MLP neurons of a small language model. Each row is named by its layer, matrix (gate and up: input weights; down: output weights) and neuron, and shows model dimensions 32-159. Each number is 500 + 40 x the weight over its row's rms, rounded and kept within 0 to 999. Numbers have three digits each. A neuron's up and down rows have the sign that makes its largest values positive.
After each neuron's rows, "fires in" lists the words (lower case) most often at its 100 highest values on Wikipedia text that the model never trained on; "fires after" lists the tokens most often just before its 100 highest values on Wikipedia text that the model never trained on. A number after a token or word is its count.

L8.gate56:462565540483508529460524530549520536429477514436495526526572525553543515505445476478495492575555518539415585528429550542505502483525526468479547507497504487499418484513470459534493460572486428488534519477473442450515516512513499484512552466495476489466497461515472486480466509469492452517488405482468555475530527547479515535454416463503511449495453443551540517475582465510505564519455
L8.up56:514459447545489582474518543552536495461443503460534502512480511509481564452468488576581576568573574552453489514496489482465510505513464503505462481530472534404458530465495494391477504494493541487484539562483463572473512495512473491495623482447470487496502459570422536508502488483436435509464482507555513513519513420452435457541456445533565499536457435487480457484486559492490520541545
L8.down56:597483528490524455494447448462453474533516501505499498500464513497517496482540487492537529500478473455522500313499541487546478479456561527538515495448436429565525496476538508552508506470542356486487514509491520411475504487505531563445465512502460542570474492468495465506479478529496444467466465517465524507528483473528516492549553508494514516463475482432503511509500490504523503484518
fires in: "0" 41, "2" 15, "3" 9, "1" 7
fires after: " |" 79, "." 9, ":" 8

L5.gate299:574474486510462492535487485514510534473496467554502539604533528538541447416503455567474425457540477421485493462466463504507478424471470518486425514540472563467423472422451512481539443581481436483496536540541403490464512581520558436545513574556523509561487527515525518505538527443484530484552517525494440513542524437540533443531574504545481560503463529509513514461496545491535472538497
L5.up299:467509547584505503441526520539461493406507512476414443538541424509514421558499493534497437480451547454445509505500446452505504512525501501505461489534483487470504460477430430537490482432519497557461524466486529504552503542472593484454460519504514473544518569415559479549481485471575545425554470473550533462515546455532484493443504463492454546482418438510524488511525486471450490482440
L5.down299:511544446504477547476495500527546461566499559539508541610503519485503453464513491468479549531522512571443457506504426540484553523499572486491537504491476501552520512536446523463575448425510435410549496488545451514465468472485482551521593464479446491409516541519494466479471512479445441513487459519564435538515520557521503506557534492531506482539472424477477497473498545468525553481498
fires in: "5" 22, "10" 9, "7" 6, "26" 5, "15" 5, "6" 5
fires after: " |" 80, "′" 7

L5.gate21:502419494527446489544519511466552527442493443564505539518595584506467478409494479545492398464523496492482426446483450434630515508496542509491514540478514501502418552536460537534547497511469509535500508488468536463439543572482468516554543551557485519521475583549506495507526461434503557468459459535566531526522476462508586526506527453523534498485456490483482419439517468456576521502452
L5.up21:519548487506478502469549584514498467544526510527492548517451483527513522585482482552543567489487477482557479517429491485459484495507478516469527524494473463520525550449393467511455515506520512458454539484489536479476473494509518400407508495498530528477445540411493548479494444444510571557528527453438488509562448479534522430480498529417431446454502566561475480552496522502479494583560
L5.down21:503553496506466399520492390469454503460525512478506421413537448465500416502510481476475536512436488472522522507489503468434476535475456492544542548546490491496480525522576535489499508452502450469442524544460512523552559471486397484512519535540527458538519470586516531513577533509528410544521537585533482521485567468520502497380472533457497483445518515493515459418456473466431514422522
fires in: "on" 40, "one" 9, "ret" 8, "revenue" 5, "recent" 4
fires after: "\n" 23, " re" 22, "." 19, " Re" 19

L4.gate304:451586470552486556473523495493499513472409563434544481542496448414507490491520512457478529496582451527554522523471555549512505487523413517414445524484466447427443522532550438553478438500487502538526529530529440452508557525484582545560453485469482516563513537532485553487466506473530478482445435503521443481541455501484552562483453526495515519523469470494564484543478483526494460485494
L4.up304:504475475502536479508492549487480431581525505501477535440535512479442497472548519502488457526498501466519491500459457544496520519482523399421430489508499509586581482509474549508588486455531531558500573507500421453527458428532572477491477449487514492524479571486353478469512525510469524509473464451517492526437433512509502561543406491617512489533481487477494498574559478494502516467530
L4.down304:536520493539493487610600452504447527490529478495511567506449511541519444453536474548520505586479485497411459524570472498510532468542553555515539476531541533542496482480486523472557562521458554460484443546503489554497494472512466578480470505476481536416449393505544480454529477510476509469491463457531520486513505515514493450441517449488480464562487544497491458442504459501587539552482
fires in: "in" 70
fires after: "." 63, "\n" 10

L5.gate54:497496495502497479475583497567496531516481527564499546513477481572464512497516477493466496498505515522486574413461478512473533484539461480502502563488485533504557539413480521480488487468500395590482531460451481450482448526495561503593442502518436578498495533520469477441534542522524494511571523514528496516493540508547526545495581475446433518536525491479554523560478502531560462536499
L5.up54:527472458470503469441486550482486556479500537504484491479510465537539436469487497494530508523506502443506512568455525511489526464494529469471527504546517504550433546502456531488472460459463478504511477443547454463446574441535618470498495571435570535494406480519487564544496487433511489519515456470473513485547536512514491509506590515476535441526443468470463459514449552506504500499557
L5.down54:498474520519521497535443513551479570494510495490435463515464589459473496555488438460575512432520471470517478468519500514504483522517442444539510571465576497459579552488512504574534511412531498536555469424513475579457537525515453533538444532521479475586587456479539483462515482444471517564484529482584440550482477450488484510443431587593511509449558488533508526461491468501522487491508
fires in: "the" 64, "during" 13, "most" 5, "their" 4
fires after: "\n" 48, "." 45

L4.gate112:554471522541411490456444510467477514565541519512494523557553473508553512493445521510519487529452504456454458436458431385494472492432555579438518533477492498544468556451462504492536456469483492550494505489478534404439526500492465421533457414517464469496461526522519502486501476397470579473458430520453490489540446455412518525510570531531483537445504510495529541476535460490506486499504
L4.up112:452450560536440536453475463497512550468531512419478505484498558451482527503455481423519435522570580504544457528478530522485481443512509478508510526510490525501491414515403521500435494426548535506483475508457479491517602480472537486402429462494502461471530526452548487578451552446528565529581466478518498461502481518551516471502419531493412453560453479539447512515541514487542484410496
L4.down112:527439578531492492481533576486531532493493474479524458463459464476477476530473465556430492505493536482477442447518453439493538462520540531479468520501534508469397561446463490474540512445544434510493584442530474536488496491498488472540574474564472525485467434509492540462485426511526536481533506511524531554565456517411510544566552492528487568452478397469540436466484450491498479573509
fires in: "on" 40, "one" 11, "at" 7, "large" 5, "single" 4
fires after: "." 25, "\n" 23, " the" 10, " a" 7, "o" 6

L4.gate472:546471542494535507510495392511469476402442593473431533479528534459459498497505519444481507504542492558554495496439489479483527492486509524465477498468556556513537502533442591505541504494512450528505468491505508507514462478488466483514422509515525418448556451465532485535549517440526480532506557517515542418475514486443470490470465498485460497488488532391487534536470474547592559508484
L4.up472:484495455537515515484456536444502555531525508480444438513473514443486504471567534446459507451474506468475544493549514594522490417521564469489527524561473595551517553531530438536516544413507507536469536515562529496457535606513525445536573486476469569476451539461523466493505447487463488533524539486557563456602473493513513503481553486425481507525493467455431519526493536554510477551455
L4.down472:506534524482498525500550539529531485516460419530483542508489538549530497477447523504447414449459488454431449503572473486471480494487510564479502500485462464500519491498499514522479541499452507492493445452464424480519545525491547452463504470492536540505506455448478443464422470565572509478480450550481530515423510496484490513493542512499566543461459557471494546480579478490437501485492
fires in: "the" 60, "daughter" 8, "they" 6, "there" 4
fires after: "." 65, " d" 9

L4.gate496:548472547505472505526596421543458536544465576497528488475549446539497463518470489464518526463505476496496539506470566539488458474496479473439533497518480500542445526520511453476432474497454481481476542462576416423496512483544574488539506565475488460485414467479464576499520504483499523528463534475472525464529529504478490503490485495441492532504528542518472500551412533584596523568519
L4.up496:437528513515552523462551486547572455479517448497468473431474519474502498509540508530518393542528461478587501444530478478481472421542502575555489451506493444511470508579536524499551500549567464475439493551492468471480522495516537461506462531481450498488561466485576482445505534522517401532497465445532516489463494478450482527510516511485515482513483502488544591531468417381501435517522
L4.down496:500528569448520450493497499538532549533549513525517495528461545555484453463451525514490557510522568541427533470472502573525489470531469468467459527509491533501511480546549475521434418498397521442537504470551563481514485508441535519510529531505543530509487478523549522541464525460518481541519519483539514516497488482506503502506495569499501542530519560513531459512451454519460522497528
fires in: "which" 61, "it" 21, "this" 10
fires after: "," 47, "." 35, ":" 4

L4.gate232:442551492515466442563483509553544560468444516467521481506569532504525460442548489502472533511569511479510525510505563523513503511476425547465475523493469609540495517473563514493529467560565589469518541491541531455436502465545505491480507546496463445501559522513567492521458524531478478495510491551389472479440547533510510499489452520450501471585431431465535484481522500505467456514472
L4.up232:488500521490479556602491554449513532496513470451525435544536546500584528431540544493492498493494507486482509557435550468573500409497429588504448479482509473506530496487493567543474543534521508488517574501390445510564513475492429470536536511497531557519503514502532431437492448523548518464524544487527502482504571427476549507461533515498466565486544538505476474536472521512376538456487
L4.down232:499525549504445443426451491494515562460502535512520626512496458537437520467502536494519424546500519501477577467505519575433494488516527426517592564528444504494502518524489495490496421473465508489525474493569540489454514562500448499477587483530556480465501501545519439479488474545499520473456498425571522497508520538567473535561531526527495485470519505519468399514509497500501422463505
fires in: "6" 16, "0" 14, "7" 9, "australia" 7, "caledon" 7
fires after: " |" 79

L5.gate323:555497518463494517485501489531462502535479476534520497506537477419496460498515483508516548491520464546417503495528564535554484515494454502513463527448580465540368536531502466515520471503469396483498444501490501505455543472538555516501520574429492493486490549476511513501496422491492502460552451392425473451492492501418471544432480460500466495574493532417504517495476517511492515509534
L5.up323:529535548513488472491546571478486530506483521464473537434583414498461555529579470495518459530460459410516549464496516539476529436460505370492539530472392522479512534538523494507534532483572516524523453509478532478538529536465454503504530512510503487524533530539493473457554524488547468456571531498501524520538493472519520468390460455485497453523527486444445543586497435421493565434541
L5.down323:520482547426543414527495479556525503508440557448464470527494547481405522506488513532464515504475465488471531544515527554556451449503441546538501493504501548559452482521438493492515500605502463465442476528582432552523503480495507470527462514499488534515507459513465443548454552509480466546502529514502512520454456523486452533509593551394539557537484537490522467461490515510512464553572
fires in: "it" 72, "its" 8
fires after: "." 60, "," 13, " I" 8

L2.gate133:503481544522487552499474527440504485567416535480462451471502492523545447477516472451482512505489455509484505542486581536460500410506488429415503483596600493453570530511458503521529505502477501570468560544516394486533540549499535482509515451498445507532531512533479501482506515499506546500503476480450517434511499440522497539484487497490522557507438492453442511475498518604533539508477
L2.up133:454531439488487539517459525500502522457466607507524532466509541482410467537519503469552498519561446588532470580473388485481515487546462495521477563489450530467453561545568479510579520498475438541504574530571527508474515515486584504507489553446479436522484539553563485492492450457473454465435479532481517547510491556498421572552513476536589465494499468516475533485550458478453486563539
L2.down133:572528534498501464506548458524507479567567465461557481539478477513450530544510497507460466498430506380487539533498527531534477527555494574545509493442469537565456451445543493509474503504553476434570469462488484542529428453519549494479479466499576537390443461403502520490527526494497508528511467501591463478521465486475555449459492475511485478504456486537491504476499519529489523413465
fires in: "in" 57, "a" 11
fires after: "." 94

L9.gate108:493429510483466494453530461531486450434482449492575418453485559546521523511562494467528485503553453535459587480444468528458517516508477474439571461534582455474444548504555509506448502586555489529536525510536460480571457494540549538420534535533425548537512489560449459486480530469465483433509506538461511523460473485491513484474582456550533504472491468461512542497453538509478564542514
L9.up108:533478456453536541500427592513524450455439388460485443567532493483496461486437466524430496594508507575444446525504461492492465506519548459472502527483502521519398552541502602490490482566537527510561491510551485498530524479510487506508469485540494510481478495550486515480495529556515421439563516545449512472462544492514488477454459530521538457479456516485534546503492486484465472459548
L9.down108:488569543490456464477503567532522518518495569516499498438472472445492552486494465539517459517506575473421591535565452429507519565523460446570560472537513579490539491422497451501476424500526507507518433497479501477464539500474480474514443536382518506463479518549567506493480466536483494457425477519479481556536544518466499495546496423479493508539518470425450529466514510471580483494553
fires in: "1" 36, "by" 10, "2" 7, "chair" 4, "footballer" 4, "0" 4
fires after: " |" 33, "ed" 10, "\n" 7, "," 6, "|" 5, " Cha" 4

L3.gate308:475512438485472425532549543504496523466499543532441500506576482497464467472486431493474459523459479571575478475451487502521559471531441504436495485473437447505509538534491456514540527534466497469612511496494456389549501440526545524502463525476472525530503450562496458527517524447456552513403524497493560469474538462447468518542501462549493484496482459489482513488492502469546567445527
L3.up308:549490473544504508475516417474494521468489489448524523526537486464482525522521531467483501578495414551493465536578526527532510529478396509513491459514531483529549510455515434493488573388499573591454506537495467411486553567477500500520428494511448472460500447545489509545501485499530473462465441454515462472412489500522486499464468510460588454470520550431546534505428558463524503481537
L3.down308:505577539471500514531520567451503463547510524512444484486543484566452469581508512419486465450529500493433502548534478497458454484522497468395580545496459474458532478525517442558492463504546534512527546559523470449459462500523500420529599410512512562512467453496489542502515491524443501538501472571501535413481465484478484548455448464403511458524474499556531510551531515508531526478413
fires in: "it" 49, "you" 7, "removed" 7
fires after: "," 27, " re" 18, "ed" 8, "." 5, " that" 4